config.yaml
intermediate_size: 2368
init: "uniform"
init_std_up: 0.0158
learning_rate: 0.00542
lr_head: 0.00327
MLP neurons of a small language model. Each row is named by its layer, matrix (down: output weights) and neuron, and shows model dimensions 314-409. Each number is 128 + 24 x the weight over its row's rms, rounded and kept within 0 to 255. A neuron's up and down rows have the sign that makes its largest values positive.
Before each neuron's rows is what it responds to, as a language model described it from the Wikipedia text at the highest values.

Word-final pieces completing nouns for stage, screen and art works or events, such as oper·a, TV special, exhibi·tions, plus some stray word-completions like simult·ane·ously.
L3.down1685 [157 146 136 134 139 116 143 114 112 117  91 137 129  78 133 156 103 117 148 149 121 132 147 130 103 110 151 174 117 122  85 111 179 116  98  89 110 141  71 125 129 177 102  99 132 105 140 125 109 142  94 148 154 140 127 108 120 126 153 102 101 121 147 172 113 118 120 120 144 125 118 148 137 127 101 126 150 169 100  93  85 133  89 125  99 181 160 130 132 121  81 128 125 131 126 192]

Tokens inside proper names and table cells in sports pages, especially football club names and statistics rows, such as United, Cultural, Cardiff.
L2.down1077 [149 142 110 108 135 120 130 103 164  95 102 160 112 115 158 129 109 115 130  93 143 145 161 127 126 109 128  87 123 117 117 121 172 145  72  85 135 158 105 123 117 127  91 111 123 105 124 125 158 126  67 137  95 120  79 109  96  76  87 124 123 116 129 189 127 124 155 186 142 209 134 137 129 178 167  70 124 126 160  88 126  76 141 157 128 111 130 133 135 129 133 126 170 167 141 134]

Last fragment of a multi-piece surname ending a full person name, before a table bar, bracket, dash or verb, e.g. Tur-ner, Kenn-edy, Aqu-ino.
L4.down1712 [167 163 126 164 149  75 112 132 153 131 111 125 144  75 145 169 142 145 122 128 102  90 136 134 101 134 109 155 109 128  78 122 135 143 157  93  81 109  90 131 109 183 139 155 121 166 198 150 131  95 126 122 119 113 120 144 116 134 118 142 155 166 109 143 113 138 132  75 142 113 100 116  92 131 148 156 131 109 132 135 103 173  87 129 150 152 137 151 161 132  88 117 144 125  90  95]

Tokens directly before an expected numeral, such as chart "number"/"No." (peaked at number 43), "age of" (90), "$", or a time colon.
L3.down504 [ 98 110 123 150 147 144 105 133  95 162 150 140 107 131  99 137 123 163 146 119  79 124 133 174 136 119 173 118 149  55 123 154 161 131 142  68 103 163 104  91  82 174 137 112 131 139 141 136 118  78 131 108 158 158 123 155 105 105 145 128 152  86 125 118 122 133 160 146 119  67  90 130 120 146 173 139 109 149 121  91 121  77 131 134 123 134 145 128 126 145 182 154 128 125 142 143]

Newline tokens that end a table row, list item or infobox header, right before the next "| " row or "- " item, e.g. chart tables, track lists, gene-data boxes.
L3.down948 [110  88 128  79  94 100 119 117 158 125  79 139  93 131 152 125 164 105 122 136 146 128 131 115 131 122 159 126 119 124 121 128 173  73 124 100 155 198 144 111 136  96 140 109 125 169 135 189 106 158 115 121 129 110 153  94 158 113 131 114  81 163  92 107 114 153 135 111  93 142  93 136 140 118 158  95 110 115 154 158 166 149 114 111 114  72 172 160 122 138  97 138 114 147 142 111]

Short word-piece fragments early or mid-word in foreign names and titles, like She in Sheikh, ber in Obersturmbannführer, ne in Gneisenau; also English re- and hyphens.
L2.down1453 [123  83 139  98 142 127 124 139 153 163  90 126 174 125 121 110 112 145 133  91 116 118 143 116 134 144  85 136  96 153 114 121 111 113 141 112 121 173 128 109 102 142  95 112 114 128 156 108 148 153  88 157  94  64  57 147 135 146 156 141  73 165 150 109 159 120 144 160 135 101 159 115 173 155 173 112 128 122 136 135 117 155 146 159 140 121 146 135 120 124  96 108 116 151 116 116]

Tokens naming or describing a film, TV show, play or broadcast in entertainment articles and filmography tables, e.g. production, episode, premiered, Broadway, HBO, miniseries.
L4.down2208 [119 152 139 128 136 106 144 132 141 118 102 130 167 108 136 129 125 191 142  67 156  89 136 158 118 146 179 177  80 134 111 144 157 101 117 100 126  99  96  91 128  97 164 110 148 128  72 152 140  83  99 145 135 174  91 121 140 110 165 135 150 106 153 102 137 110 167 148 129  84 132 161 147 149 123 133 140 141 156 176 121 138 143  64 129 113 102 112 154 142 108 139 109 122 117 133]

Early word-piece fragments inside proper names, mostly French, Spanish or Czech, such as Lou, Bou, Mé and the accented á in Dvořák; weaker hits are the final 2 in years like 2012.
L3.down286 [142 144 135 101 115 119 143 108 140 139 139  72 119  69  75 158  96 138 155 122 162 131 165 134 155 114 117 158 115 146 153 154  77 113 117 138 142 155 139 146 100  92 138 101 118 117 135 170 117 109 107 163  95 130 124 112 141 131 152 128  99 140 114 143 141  89 105 169 154 124 133 173 145  84 186 123 135  96 159 114 110 170 122 116  92 141  86  93 136 126 138 145 103 155  87 175]

Mostly the first word of a line after a heading or table, such as Note, Key or Colour key; also "most" before "of" and "Justice" after Chief or Department of.
L2.down1872 [109 135 109 164 146 174 136 123 133 125 113 152 119 132 151 149 143 154  97 100  81 141 116 155 127 130 135 110 121 113 115 122 132 124 122 146 144 153 127 142 138 122 106 128 139 154 132 176 132 105  87 116 107 119 102 116 122 128  72 107 145 134 118 153 130 147 177 154  66 147 145 162 132 110 107 140 117 109 116 118 153  98 118 105 116 118  78  99 132 183 163 123 109 131 131 145]

Short opening word pieces that begin a longer word split into subtokens, especially "di" as in di-minutive, di-agonal, di-aries, car-di-ac, also Com-edy and bre-thren.
L4.down1155 [142 134 152 160 129 131 117 108 147 104 139 132 125 108 166 146 106 124 154 158 118 103 161 140 155 145 103 130 156 150 125  97 125 122 130 158 108 131 140 147 151 126 122  78 156  65 107 129 130 130 131 134 127 130 138 170 154 108 111 141 100 117  93 142 153  86 126 124  78 131 106 156 119 141 110  97  93 122  75 119 152 148 161 153 111 135 129 171 133 116 136 129 113 133 141  88]

Final or later pieces of country, state and city names, especially in sports tables and biographies, such as Ecu-ador, Costa R-ica, Hung-ary; occasionally word endings like inj-ury.
L4.down2352 [100 120 118 168 156 106 147  91 135 118  96 102 109 119  74 158 128 147 132  94 170 141 133 143 141 122 114 129 113 113 144  97 133 111 119  77 136 102 102  94 108  96 143 161 146 158 129 131 163 177 138  96 107 123 109 136 102 141 140 115 197 118 134 144 116 128  76 159 139  94 134  91 123 174 140 188  89 160 122 156 148 150 154  89  61 135 146 152 157 135 140 138 154 103 165 118]

Tokens that strongly predict what follows: the first word of official names (Public Works, Federal Emergency, National People's), age in "the age of", and word-starting fragments like clim, exhib, bir.
L2.down1854 [119 134 151 137 163 127  71 127 141 131 122 133 111 160 114 155 163 171 153  83  94 126 129 136 134 168 133 130 109 135 108 140  95 120 129 142 109 177 177 161 120  94 117 151 113 136 140 119 120  94 144 139 147 147  92 120 119 111  98 115 136  96 161 123 109 111 183 158 126 178 123 152 130 104 136 130  84 168 141 122 147 128  88 159 147 123  92 108 126 113 137 109 110 130 111  77]

Word-piece fragments, often vowel clusters like u, we, aw, gu, qu, inside names and foreign words (McGuire, Asharq Al-Awsat, Raquel), plus separators in tables or lists.
L4.down126 [143 166 101 149 165 140 166 126 119 112 118 136 166 127  48  86 124 129 107 142 119 134  79 135 126 161 136 137 126 164 109 111 112 142 111 108 120 112  80 100 163 105 128 132 112 123 131 155  88  99 106 154 159 111 111 159 112 143 143 136 160 124 189 132 155 134 114 122 112 163 146 135 164 136 156 135 154 119 129 133 101 142 136 168 133 153 105 174  86 192 138 109 130 131  98 108]

Line breaks ending an item in a bulleted list, infobox, or table, so the next line starts with "- " or "| ", e.g. cast lists, year-by-year winners.
L2.down1374 [100 123 139 118  97 112 136 136 136 142  65 105  85 148 155 129 122 145 162 152 154 130 125 109  97 124 117 108 126 127 153 115 123 125 102 137 161  89 138 148 114 145 107 140 139 137 106 135 135 130 141 122 112 164  97 137 145 109  94 161 125 100 159  76 119  96 148 136 114  91 120 125 124  97 135 117 129 104 134 149  82 118 163  58 134 118 141 115 154 125 112 138 154 139 129 160]

Separators and unit tokens right after a number in stat tables and infoboxes, such as "| ", "; ", "/ ", "kg ", "km ".
L4.down1913 [109  91 162 119 117 122 122  90  97 122 129 126  91 123 132 101 133 140  89 162 145 126 130 102 157 105 148 130 111  90 124 124 140 139 132 134 138 107 104  96 134 139 150 134 131 162 102 130 132 123  94 126 108 135 177 102  82 160 133 146 120 127 149  84 133 154 116 150 150 143 155 160 139 120 161 128 138 140 150 120 135 124 120 144 143 107 108 133 114 126 141 135 168 149 163 110]

Mainly "age" in "at the age of", plus tokens whose continuation is nearly fixed: "a number of", "as well", "Pitts|burgh", "Si|ber|ia".
L4.down1159 [134 127 116 165 113 121 115 132 129 125 119 128 134 147 157 165 102  71 155 107  77 122 137 139 144 110 146 130 125 182 151 155 147 155 127  81 151 125  61 149 148 136 142 135 122 145 175 138  87 116 101 121 136 104 133 100 127  83  95 147 133 127 173 165 146 137 117 154 113 101 147 129 125 147 133 144 126 100 131 129 108 118 154 157 105 134 146 127 115 111 131 147 151 173 184 145]

Short word-piece tokens ending in or containing "e" that are split off mid-word, often in names and rare words, such as tri'be', Cos'me'tically, ab'bre'viated.
L4.down1403 [147 104 109 146 110 129 130 133 149 156 133 115 115 103 168 153 138 137 182 143 158 145  85 118 137 150 118 154  84  88  81 139 121 132 104 131 129 139  97 127 109 157 140  91 116 125 144 157 105 197 102 125 131 140 144 158 121  50 113 113 154 144 121  79 141 118 130 141 139  90 146 154 152 160 150  92 123  99  80 127 161 130 114 149 102 146 115 159 184 168 149 128 143 168 106  82]

Quantity words opening a noun phrase, such as most, some, two, plus bare numerals in table cells, e.g. "most papers", "some foundations", "| 2 |".
L3.down2001 [ 83 141 140 147 113 145 157 136 146 153 102 174 146 118 164  82 120 169 111 117 150 165  95 162 132 150 143 114  94 142 127 129  52 168  80 124  92 176 134 137 133 115 153 134 122 170 122 106 149  97  90 133 104 150  86 112 164 143  98 100 146 125 163  96  98  76 107 115 134 142 152 120 134  98 109 129  99 153  94 178 146 155  98 135  87 135  99 109  82 100 145 144 161 115 112 161]

Quantifier words that begin a clause and point back to a group just named, such as Both, All, most, one, many; also auxiliaries like had, did.
L2.down1370 [131 115 154 132 149 118  99 142 163 111 138 167 115 121 111 185 144 115 115 139 111 104 131  93 157  93 141 110 174  88 154 154 137 160 147 134  87 146 138 106 133 146  91 133 124 149 134 107  85 153 134 121 166 138 134 158 156 102 122 124 128 157 133 150 119 168 102 144 133 108 121 128 133 106  90 133 116 141 122 137 131 152 140 152 109 110 154 149 114 112 146 175 111  95 154 154]

Opening word pieces of longer words split into tokens, mostly re-/Re-/rec-/ret-/reg- (rebuilt, recover, retention), plus fret, disc, ob.
L3.down2284 [147 129  90 174  98  98  91 137  95 118  92 158 157 125 122 111 116 161 113  94 147 109 116 161 101 155 110 136 130 118 101 128 141 113 145 118 169 150 117 124 185 155 145 116  93 102 107 168 148 158 109 151  57 153 103 158 126 128 103 120 132 148 151 123 154 136 148 106 119  70  92  92 154 116 149 143 149 136 122 133 100 145 139 107 113 154 133 134 117 103  99 104 154 129 161 107]

Final pieces of proper names split into several tokens, mostly person or place names, such as Morris-ey, Clin-ton, Les-lie, Meluh-ha.
L2.down358 [143 110 145 108 127 144 135 118 107 114 160  88 124 109 133  89 146 135 122 104 138 115 142 156 122  77 139 107 128 142  93 122 152 121 148 108 154 118 113 113 125 158 156 145 123 131 143 107 167 106 143  63 171 132 117 115 103 121 151 147 104 106 139 114  99 147 160 156 111 127 160  97 126  83 165 127 135 120 142 136 177 146 128 128 146 103 151 117 169 167 140 180 105 108 136 138]

Separators and numbering in tables and lists, such as row-start pipes, "5:47" colons and "12. " markers, plus name fragments like Liz-z-ie, Anast-as-ia.
L3.down1730 [109 114 142 116 112 110 111 156 100 126 128 143 143 109 180 113 124 104  76 136 146 159  93 115  93 126 120 133 126 140 145 104 118 124 129 148 120 120 108 181 150 147 158 117 124 147 138 129 185 164 186 125 171 132 161 131  90 150 121 113  94 138  80 107 125 150 132 132  96 118 103 125 127 114 128 124 105  90  81 110 117 148 138 128 110 142 170 136 127 128  99 110 108 137 148 130]

Words and word pieces inside wiki tables, lists and headings, often a cell's first word after a pipe, such as Party, Canadian, Ann; weaker on mid-word pieces in prose (mobil-ized, acc-essed).
L2.down1515 [199 155 115 134 176 141 118 113 112 149 151 168 177 124 149 138  90 120 147 151 140  95  99 140 144 150 144 104 142 106 109  87 172  95 122  99 125 132 109 146 104  74  92 143 164 173 101 134 126 143 165 149 148 152  98 113 143 118 107  98 170 140 101 127  87 138 147 169 137 139 161 140 184 122 140 134  89 140 143 102 159 173 150 108 142 120 132 111 154 106 149 153  82 180  97 145]

Word-final pieces that complete a split proper name, mostly personal names in tables, cast lists and credits, such as U-ri, Tul-ly, Larys-a, Tbilis-i.
L3.down369 [109 109 114 130 151 108 146 136  68 149 132 109 164 117 135  78  93 146 120 119 165 129 106 136 117 123 173 132 162 148 154 129 121 218 133 156 158 109 107 180 128 126 115 101  97 125  89 147 168 133  97 142 149 153  93 121 125 125 154 163  97 101  93 121  95 153 116 147 132  98  91 100 132 103 139 148 128 140 108 115 121 131 142 176 105 111 146 102 137 167 130 133 154 103 135 122]

Middle or final subword pieces inside proper names split into several tokens, often in tables or lists, e.g. Mavil, Crowder, Cartwright.
L2.down668 [130 125 110  94 133 135 173 108  99 154 112  97 147 195 158 128 106 107 173 114 175 108 134 156 193 142 153 122  70 149 120 100  68  96 136 160 150  96 149 111 137  90  92 152 150 150 185 109 102 115 142 122 122 113 129 112 107 132  84 126 111 149 119 159  81  59 167 122 160 114 140 131  73 166 128 132 154 102 160 111 167 146 121 132 108 122 121 173 170 144 149 134 136 142 157 145]

Word pieces inside proper names, mostly people's names in lists and tables, such as Ro-th-man, Mc-Laurin, Hea-ther, Debb-ie.
L3.down1700 [107 134 147 120 125 177 131  92 126 203 128 123 156 130 118 135 103 163 145 115 134 137 146 158 126 141 159 101 154 148 139 137 143 137 110 132 160 165 149 151 156 169 136 165 133 171 150 159  76 116 124 147 175  91 123  74 135  97 138 110 127  93  86 108 140 131  99 156 121 181 117 106 124 164 109 122 104 144 171 106 112 162 124 154 125 142 118 139 108 162 115 139 161 116 160 134]

Final pieces of multi-token words, mostly first names before a surname (Harri-et, Jennif-er), plus closing quotes or parentheses before table pipes.
L3.down1210 [119 153 153 149 100 131 131 137 114 189  98 118 114 146 121 115 128 128  94 145  81 105  84 115 119 118 117 119 106 134 159 123 133 153 135 161 174 109 101  99 129 142 121 131  86 126 152 190 194 142  76 130 140 147 118 121 140 116 127 106 125 120 129 145 153 147 179 140 119 134 150 113 114 179  97  94 150  93 124 125 167 113 109 139 111 119 140 142 109 108 129 180 156 123 122 119]

Opening or middle pieces of words split into several tokens, often di/Di, where the word continues, e.g. Direc(tors), kil-omet(res), Sen-eg(al), Di(ploma).
L3.down1327 [155 147 121 111 107 140 143 129 107 174 104 175 207 104 107 106 157 150 147 153 123 114  70 154 150 153 117 105 171  96 126 122 140 129 146 125 134 134 120 114 156 109 120 147 120 151 133 147 131 157 175 176 156 119  56 121 156 140 132 157 106 123  93 126 163 122 126 120  91 104 111  98 127 123 153 105 139  85 105 117 114 118 124 104 137 196  95 126  90 108 112 160 104  96 144 132]

Short opening pieces of split words, mostly capitalized proper names and place names, such as Si in Siamese, Siberia, Sioux, plus Di, An, Bo.
L2.down560 [ 91 131 169 115 117 136 127 115 158 152 144 151 164 130  99  87 145 127 127 135 125 131  92 156 142 127 140 149 165 134 152 122  98 106 133 139 124 123 135 116 155 129 115 115 136 122 173 160  91 117 136 127 127 144 114 120 164 107 115 135 126  92 129 133 124 106 104 118 151 111 178 146 133 162 127 135 124 111 147 124 119  86 136 106 127  92  93 116 132 147 140 130 118 146 113 151]

Words naming TV, film and theatre formats or networks, often word endings, such as series, movies, Broad-way, CB-S, program; weaker on table pipes and quotes.
L2.down97 [134 130 136  99 100 114 150 138  98 158 128 140 141 101 116 126  91  95  90 114 107  99 144 115 149 149 133 153 100 119 116 120 164  96  92 129 119 152 134 164 152 152 113 133 197 146 123 154 137 124  99 158 148 106 107 159 139 111 148 116 131 133 139 106 126 103 144 138 122 106 109 143 113 128 143 137 100 146  95 136 135 136 126 117 120  91 142 102 117 130 148 105 121 123 118 133]

Tokens inside association-football career text and stats tables, mostly separators or connecting words right after club or season names, e.g. "Cardiff City: 2012–13;", "West Ham United |", "loaned to".
L3.down959 [121 134 120 111 138 130 121 118  88 155 139 154 145 134 142 116 133 130  92 177 141 106 136 117 111  86 126 133 124 151 133 141 164  93 156 136 138 115 134 138 151 152 157 167 122 126 100 133 131 128 135 144 124  97 146 129 115  68  96  92 143 118 124 199 153 120 150 131 107 142 160 127 126 117 142 100 117 105 142 111 118 105  92 104 116 126 151 106 112 158 151 163 127 129 144 139]

Opening or middle word pieces that clearly need a continuation, mostly names in tables and lists (Lou-ie, Bou-levard, sh-opp-ing, Sn-ow), plus partial numbers such as 20.
L2.down200 [130 121  93 144 134 125  94  96 142 117 138 133 128 106 123 142  94 129 136 108 135 137  78 114 149 145 150 162 155 106  93 154 108 110 168 127 112 140 123 160 132 113 135 112 150 113 108 116 109 143 125 127 106  73 109 132 141 152 135 107  67 116 143 142 118 145 149 125 115 128 114 132 189 184 128 119 124 145 142 105 138 171 135 161 128 141 112  99 129 159  92  78 142  84 108 119]